config.toml
num_hidden_layers = 12
hidden_act = "gelu"
dataset = "wikipedia_en"
MLP neurons of a small language model. Each row is named by its layer, matrix (down: output weights) and neuron, and shows model dimensions 0-127. Each number is 128 + 32 x the weight over its row's rms, rounded and kept within 0 to 255. Numbers have three digits each.
A block is one neuron, or neurons of one layer that tend to fire together. After each block is what it responds to, as a language model described it from the Wikipedia text at the highest values.

L9.down787:097134117125187144171074112128052140167159111152133150083139127077112132126136078180100144117119152087083075151117091128078087101116114137130100126136098125107096149122091106153177161143116121092093138156145127231187039224156144123118103117177128169161141128092116130070148137113126124169139101052142140125143079109185150108147141129107144150138167127066108151137124152141147127111159
Pieces of French proper names and words in English text, often in lists and tables: Montpellier, Saint-Étienne, Institut, Jean-Philippe, Négritude.

L7.down693:148072095167119148154174138080055137100153150107085080119110148087130136159080161088099118168169077145108095125084094099120130111097108115207108142132129041130105093130146159158124106106188129154154093143113141148066090094090139121164095060064126138147059188102112113142063149076139121155190161126171081105172184121104163112110097146173178078146132109176174083105167114113096209142130
L7.down837:146068139118155111105112150070121175118112091131146120124173114167067146160165095121145130069146102143111145158130085096177073134088143136192181183169166141144117134113126166128085134162197085125102213201130120097095095091083106145121124131058057130184088139150113154131075113125125130164149149080063097108133120186110149135114131215153172113154147122127170157071091078117060031122148
L7.down1095:154075058152100159151116112105155180126124056088140134112100157120135178123087112114171136105145114136131091127142120130182115080127136115232094156173154094148102161137131117146173185057134110159188125209123142135076123172137145133140103046110111189162069157129071104096071186144114169153181169142124095119170102133121127088123159137132181112161112121142151136187140101089074144085156
L7.down1337:144106116097129101137136108125082135124133173148147138092117076091124114129099124133137139102078129135153124162158113161163163192089140191193147116159120046232097139119076098132152139098095128122170137157153134155079147136148166146133093143126096124139164155087146121167085166140085122110113160137081117111158137116139143129133092126070167110157091133152126149133108135146141124154124
Main finite verbs right after a named subject in narrative or historical prose, such as wanted, decided, met, offered.

L5.down279:161109111183132195079078137177099124133132136174180118126114213179087136114097125101097088144149089125070152128143160107119150132162139080099122132104149106149158125108118125150104161113163099118164186109130114115099140126143090157092167172162136112207188132127101103101178129055143099094088128143106145119135101139099106126153127123149120136077106161143114156148133037163177123174134
L5.down287:160091120128203140080106122121127160157182131121115095126209139158115133177151152106092161107169152132147128124075104145130138142116063139143120122204169141077137151144136127146082123119147114094128126167147165112144077169146127112153125153197143142065173152103135129141103138093171103083119199126138151159090109105153074127140128107126105063118066151156116121157160162139077104134115
L5.down444:107101162139116115145097163137150148108139124177097117111117170145173091122107126158167113144051122126122087092186092142154119136137076135243174105079171070159149173111138179157115172128115082123188197197075136205117094076141125158103153145152101092167099140153103137100010117110090130079113108093135120138160166112136146115148125191133181093150150111109098094165104084076059168124131
L5.down479:117131135162064125101089144150137119098087119120110131191177092131101121173157124124149151166105190109201123122113080118174103193137087121183167150054156145123108166128211110042105096079134148171190149095100160137133117101159079132143158140147132126156137190156087102104165125120131155140133134164134109115093077089105136134106146138119150133143118111173081138108119093133101152174109
L5.down483:132086113209113109127156130093133125140095131157160168115128128112067088144196095154100142165071159154100047090118138103092142129129107113204124093194209072119141137134116155129068141153124109106134100123140155136059091142116115149102144130153140126142135160118073140147044158112083137104162127079161098120099112121108117155158111134126113084191154100134161041083071149131088159099156
L5.down541:109171104161069130072141182098133116107187139170100140122107139134174156132114064162139083119063162136158091199154087150147136177098136171177125167093118083120184087106185153174134135075114206104200120163185158080099133108130072156068111124172168157154110073122108140155057147138077166131102152202119143116154131171119096134122153182131128115136149174099125127137183142121099086076110
L5.down678:176125045064109159096094091105111183206127101193151176139125161127120115132082145090068121154129125090156037137134113126109149127153113095188096099103130126084166106108112165131166106138134120133089141181058138072206140164136107159132082076133156169154122150129097123132010164128126128159109133150101105170177153183170093127129073125137142123113116244155175095120178163118093139108118
L5.down776:107067042134151148129142129136074137159084146132160173178133170131118137203116105130072141149112170155100096069127159113114179145110149212146147109139104058158150132095141171204130145153113105080163165099194150135124087144161139112098099172162144097116083130166088113184116115089146085161090122114108153142154090093082118154082165167096102096162138110115131065156207157091135146147120
L5.down822:137129134187128192133142096092148147168066125152079082080089121083106099148098125137116122175163094115145099125180172149139158134146042076159063121035100146090126131148140128118123168067123103138181110062115112146158067113158158134107155117078117121131105119128027113152021127175092209130142153140121123090111119154142119079143139128158137123102148136114159145113114170095161101110121
L5.down915:111107038115138110143120076094158175120147117150150081148103212155155135123103123148176131112145128085144095119165090119120145078079150145126112137195117055124106134132112096162176172103167094149177094104140097101115136158145116099162132030064151154144104113154146162137111138085161135091171126105101092153149141179131149149102123147097117123152157132136139156165128114126051157140162
L5.down971:190158094132089082068080157097124134154125076138172097109109086155169135127100101099159174151139127102136073144101131089138056125100123124085139133117106138122129138109123146139110157155115118083165124172113177147132063142160135139115154117156083123149114108128137115027200083149142160138134150127147154136114134146118142128140154039149102092121072128129137213139159104119157115119114
L5.down1012:140117138163131149143187106120166136125126174133118095144068175134105157137042099157124089089117096114159066089186115094146170157113078131225129123091172071148141124160105129150163177091143108155186156162109132165119093129143130161131162097067089120192110104134114138135035080060136124069149098139126132139162165115105146110099106177107172095145159105097129092145120101129078167133139
L5.down1320:123132163098175141136104089165142168119147193184118122120143103094142171131116116169141064080158121111163148122138101120112176043149142141196120129124164097118088126156157184118151153086130112126152159173060107198143140120126117117178123120060094124132131091118120118121068098176059092156130089110116120105174140121201104165079168158111142126093129091135159164129133154121094125100218
L5.down1328:116078134143155133100128136121105120150120145096063161121155141104146095148114110089112101094092119157117070157078129091131122173173062113146097161126150145087126087097139247116111136086119131139157169248086126159144067183203109121091119131074103139152151166108096103175155103134116128123082114129151097126083120110154086148113116175099075169115107162179130126151112089179121146137096
L5.down1471:141129160141093100161143119109119174110125111159153082165152126108083158143096113171117091138098170088160090162233102116150132120139110172173078114092125115161143131080121102095196139090137178135220177190140097185127089110157106170084163117119072169199111091144105140155140109109117146145128169139109128132170122106064125046075168163116116132157133111124142126109167120144095124200133
L5.down1487:144165122142142156122098127150242103162191123081102137180109125116119139123081077136143106172165085129135144095166120102124232151096180090086154141130110150155158111169138138110129159096119073108149086149153155124107132132134161139075096088128175130107137195096130099128098082117136059113135100139171129080149181136131122103138090083170119170070080141176109082161165081076082080144131
Verbs or their final word piece just before their object, often after to, while or a subject, in narrative text: watch-ing, leaving, attrac-ts, to seek.

L5.down149:096059136145086183177142128095121141165137111176148187163152185149122129113159091140085124190166136060115158128147066150157084092122161080104109112116118124117124185160068101152117118131114118077050068147065147088181186122086114127130117126174134167130127098092133106112126123108126126095144130102117121166165084168213164143136136063146122130146136110128057119143139124085197118153153
L5.down268:129124100125104111132149139123154150106111107147127091084067136139140188084159110227101128095087167102082107134158072122150164141081103140153174054123109208134197081107069126164149094139090110084143208106127066106127094143079121115149157121138111144070171117153115113113142127192147164125117126170156073078130149119113144091130154117071174137096147129151110090153119065128134122168116
L5.down375:126118172131133107128102137149204131170144079090115147146152105165203183144124182144134105125110087093069190161162101180166178097079073090144139139205105199128116088158099162162123107080107125142139112178101033181111104104151139130129173168106119145106153119107173105135132126155107133109162127118084100092133121100111183194154114125085157112103140170186082073136099133110152139123088
L5.down384:148143087154115103211092163166098129139121111103155099074129147125151133115099092121092143173105112121134141136217070103131163108108108084131148077091142213127095179144080161061168104133162116130073083201121064115185134124115123099171110134093108152089179136112153091176160135120144096063179166150189155108142117203149174114116123068116135089138157149145082159121163133146142086102114
L5.down498:169116147129076161051072105143137138171171103154140150146124118176128152141129149083140159122111107079130113115168115159107139076170133150133120196106022133111138167157132168156130058130102091142116163092078141151134095174137130160150110137134106105061080187117104126150131138084103162123146147169126159054161126118137168147180118103118160124083081102162158106140137124083079102127079
L5.down589:098152100101131131126152136128126152113123124147111067147117168171162114158165012165135156135117155119136185181104150099138094167139193095093176154142150128138142171070116092097144142172149079103133133098128097134094162117135180118147173180158115125091125129129113153150124106125152148143178128072147139133108106126171118119144072136109076117077091126167089128124128120137137120090136
L5.down680:060118137117070178131094110185106176101145172153118175127125125114158142164122146192185089110162174171146087130095144126143163161109129133108104091077098117112074130148118098109168161126102096198143170160182166064107083142138145118115178127183151119132100156163170143146135126135142135136132135122180154133128129144083092160101160188130143186128077127165054102082108115137156127185122
L5.down852:092164155135099139117119119145159100149105175161060059124064171090137145142177147131114120127100138156092079186093146130143107129111135152156121091114097127162183116081134157166075119086113193150145159127188120145078066195105129148135119114126099141087068148149149123214055129135156137118153168205107142167148164201136075127157117136096097139116073145165146131134111140118055112089116
L5.down980:139118171170174106157103119097103119131184158154111123169132151123154136140115111189164137103092121125125133138131161176127157179093094146159105160170080108151115152150145110134112076081121085144129022132157132132104100119100124123092145122122061083133132067110132143111169128140113122108111191148119142110175138096114132160154145136157161116103149145160150084135121106185159133089157
L5.down1238:127149120193110151107150095119138113132137126123153089141117148070135143143073151066116143117164088199060148155142167115163161141192134133085109074132100108133092088037114129132065107108078165106235143126163148153124099144134079183172161167065151107123183145130077096159139176135105100147158127162156123111134119161157108094141072109112100149096040122115083079140161108176088130175047
L5.down1291:135129138074102178129114116124129101115130119105161148112096177110113093115158132097154146124094063133111070115166095133140174062126049165191116130171137067082072096141139162166146072135117103120121141110097183157190116113128127043175091098172167144133113177095108126107119087108115145163126131139154172126073115136159126086148114122090100135103186099183133071154103118142165146116145
L5.down1354:133116150072166107129121119122147060165139111088145072153064077161160095137136132142174163141097203098065128099148124099142151122136146150085108162119101125109119167106149138056126089141111136154167151117156136183112059176152103107090108128157121121162164122092106178156173132141147145116135113132112134089133093144050159208109102114136119116122137088123155183180120118058119098128137
L5.down1372:139148202159142120145148140117156124079121205149121118138142179092112102115095177155121106114079091150053177114121093123096159129201106152161180153159108096161158078143165159121124148136156196131162165187179084111155108136142110086149121110167123110118101150187153080167138120070106063160115103168115110156109107121117102086169090196113120148120177065145083094140209110128119117147155
L5.down1447:088160151181122132136131109079095193124106129147137060088166155128085141170131088153144085144151083135102097154172116070091101189116164171077106075104126128158076133134108116146128127102152118114149133062115149154138138061142133118168103114158115153153110127101084123112126146160119184185131143133071110097112136114150117070157144157140130204087148155083106141126183112137144132137146
L5.down1504:083138049137133118124169140080181158122160118181056095103087143084160133116100128077101084138119078079151062150161138115130156145123108139072156124150161173108147120144105160140116150148145082140156131138143140089160130160093125081058104096090145132137059094120124109138148119135095113140116127135155113160159102133134086118130101175176093083102190097126140117153132158158093105167183
L5.down1520:116140137138150113136150089146085128132146157163075134143058095186154123150126142177169148147105115109115085105135164114109161152150146095135126167108137155131127111150169093117099114136122104114185093117118155098133093128194155062131086083137124056087104118167116143147138125176151150148113129159130131097170117128132136144140159193155095183132133129101063059174199141099165089180156
Mid-name pieces of non-English proper names and titles, especially particles like de, la, d', van der, as in Rio de Janeiro or Centre-Val de Loire.

L7.down47:175089111054157119101167130111133123140157166100176078082136151142077109108101100098158127119126164109129123101160124169031083118083113125141118113122156138151093094087120092144093125087128127114195194120136149135113126135103162128132179204118119090105063132177105126117178171151096081134169138064131130117097131119132108164152184098183116154143130121163169147158159143121169138121136
L7.down100:129081101066164088090092085131132148160144084119099099119134123149198087101047079095132145090169142140127139094167154144132100139115142134105093118119182191094126113104105072158083126127097125133173147116109173109177177127139126151120145120166099151133106149111122147127119172165118170164148119129082080133140157159199095061133133103112152115158127176203134154124135087105111196108122
L7.down1032:083128074173155104127106125125123164162149110103112117145137179120076148127108097187157164044101141134111134124158204157113151148102140110132123095130106176224102078130091117073164112184096158127165134086089155139113117136142155130135187114144097138151113196184157111169166162177135126143132114137131094145122161176131128167159122162121087146193147156103142051112136077175097128129107
L7.down1131:175152140135164128189147097084159099126142070104129066109087138164155106072101203120095129166119124106164152100130134107173155127131135099131129178132172137117116159060119108085096157129075121217178077129115124128137164120129152169160141126153174114089159079147119123128181145099063132102171105063091158066138128125126148056150167122165108080139115116058167240137142167087178142151160
The last word or word piece inside quoted or italic titles of songs, albums, books and films, often right before the closing quote, e.g. "Burning Heart", "Positive Charge", "La Vie est belle".

L9.down618:173121155148133131149156138090102149127114134161143113163066122139080156105090161111143122117123107145136060097150107104197121130120099116221083120093175108126114103135114129140142170097156122130184139129103154213168110122103118199146155077111131152167113120123099144096016162131108127126146129147114085141138156151184172114135117125104117144158186143132174161110072121177136172091149
Main action verbs that take an object, right after a subject or "to" in narrative prose, such as made, take over, pursue, managed.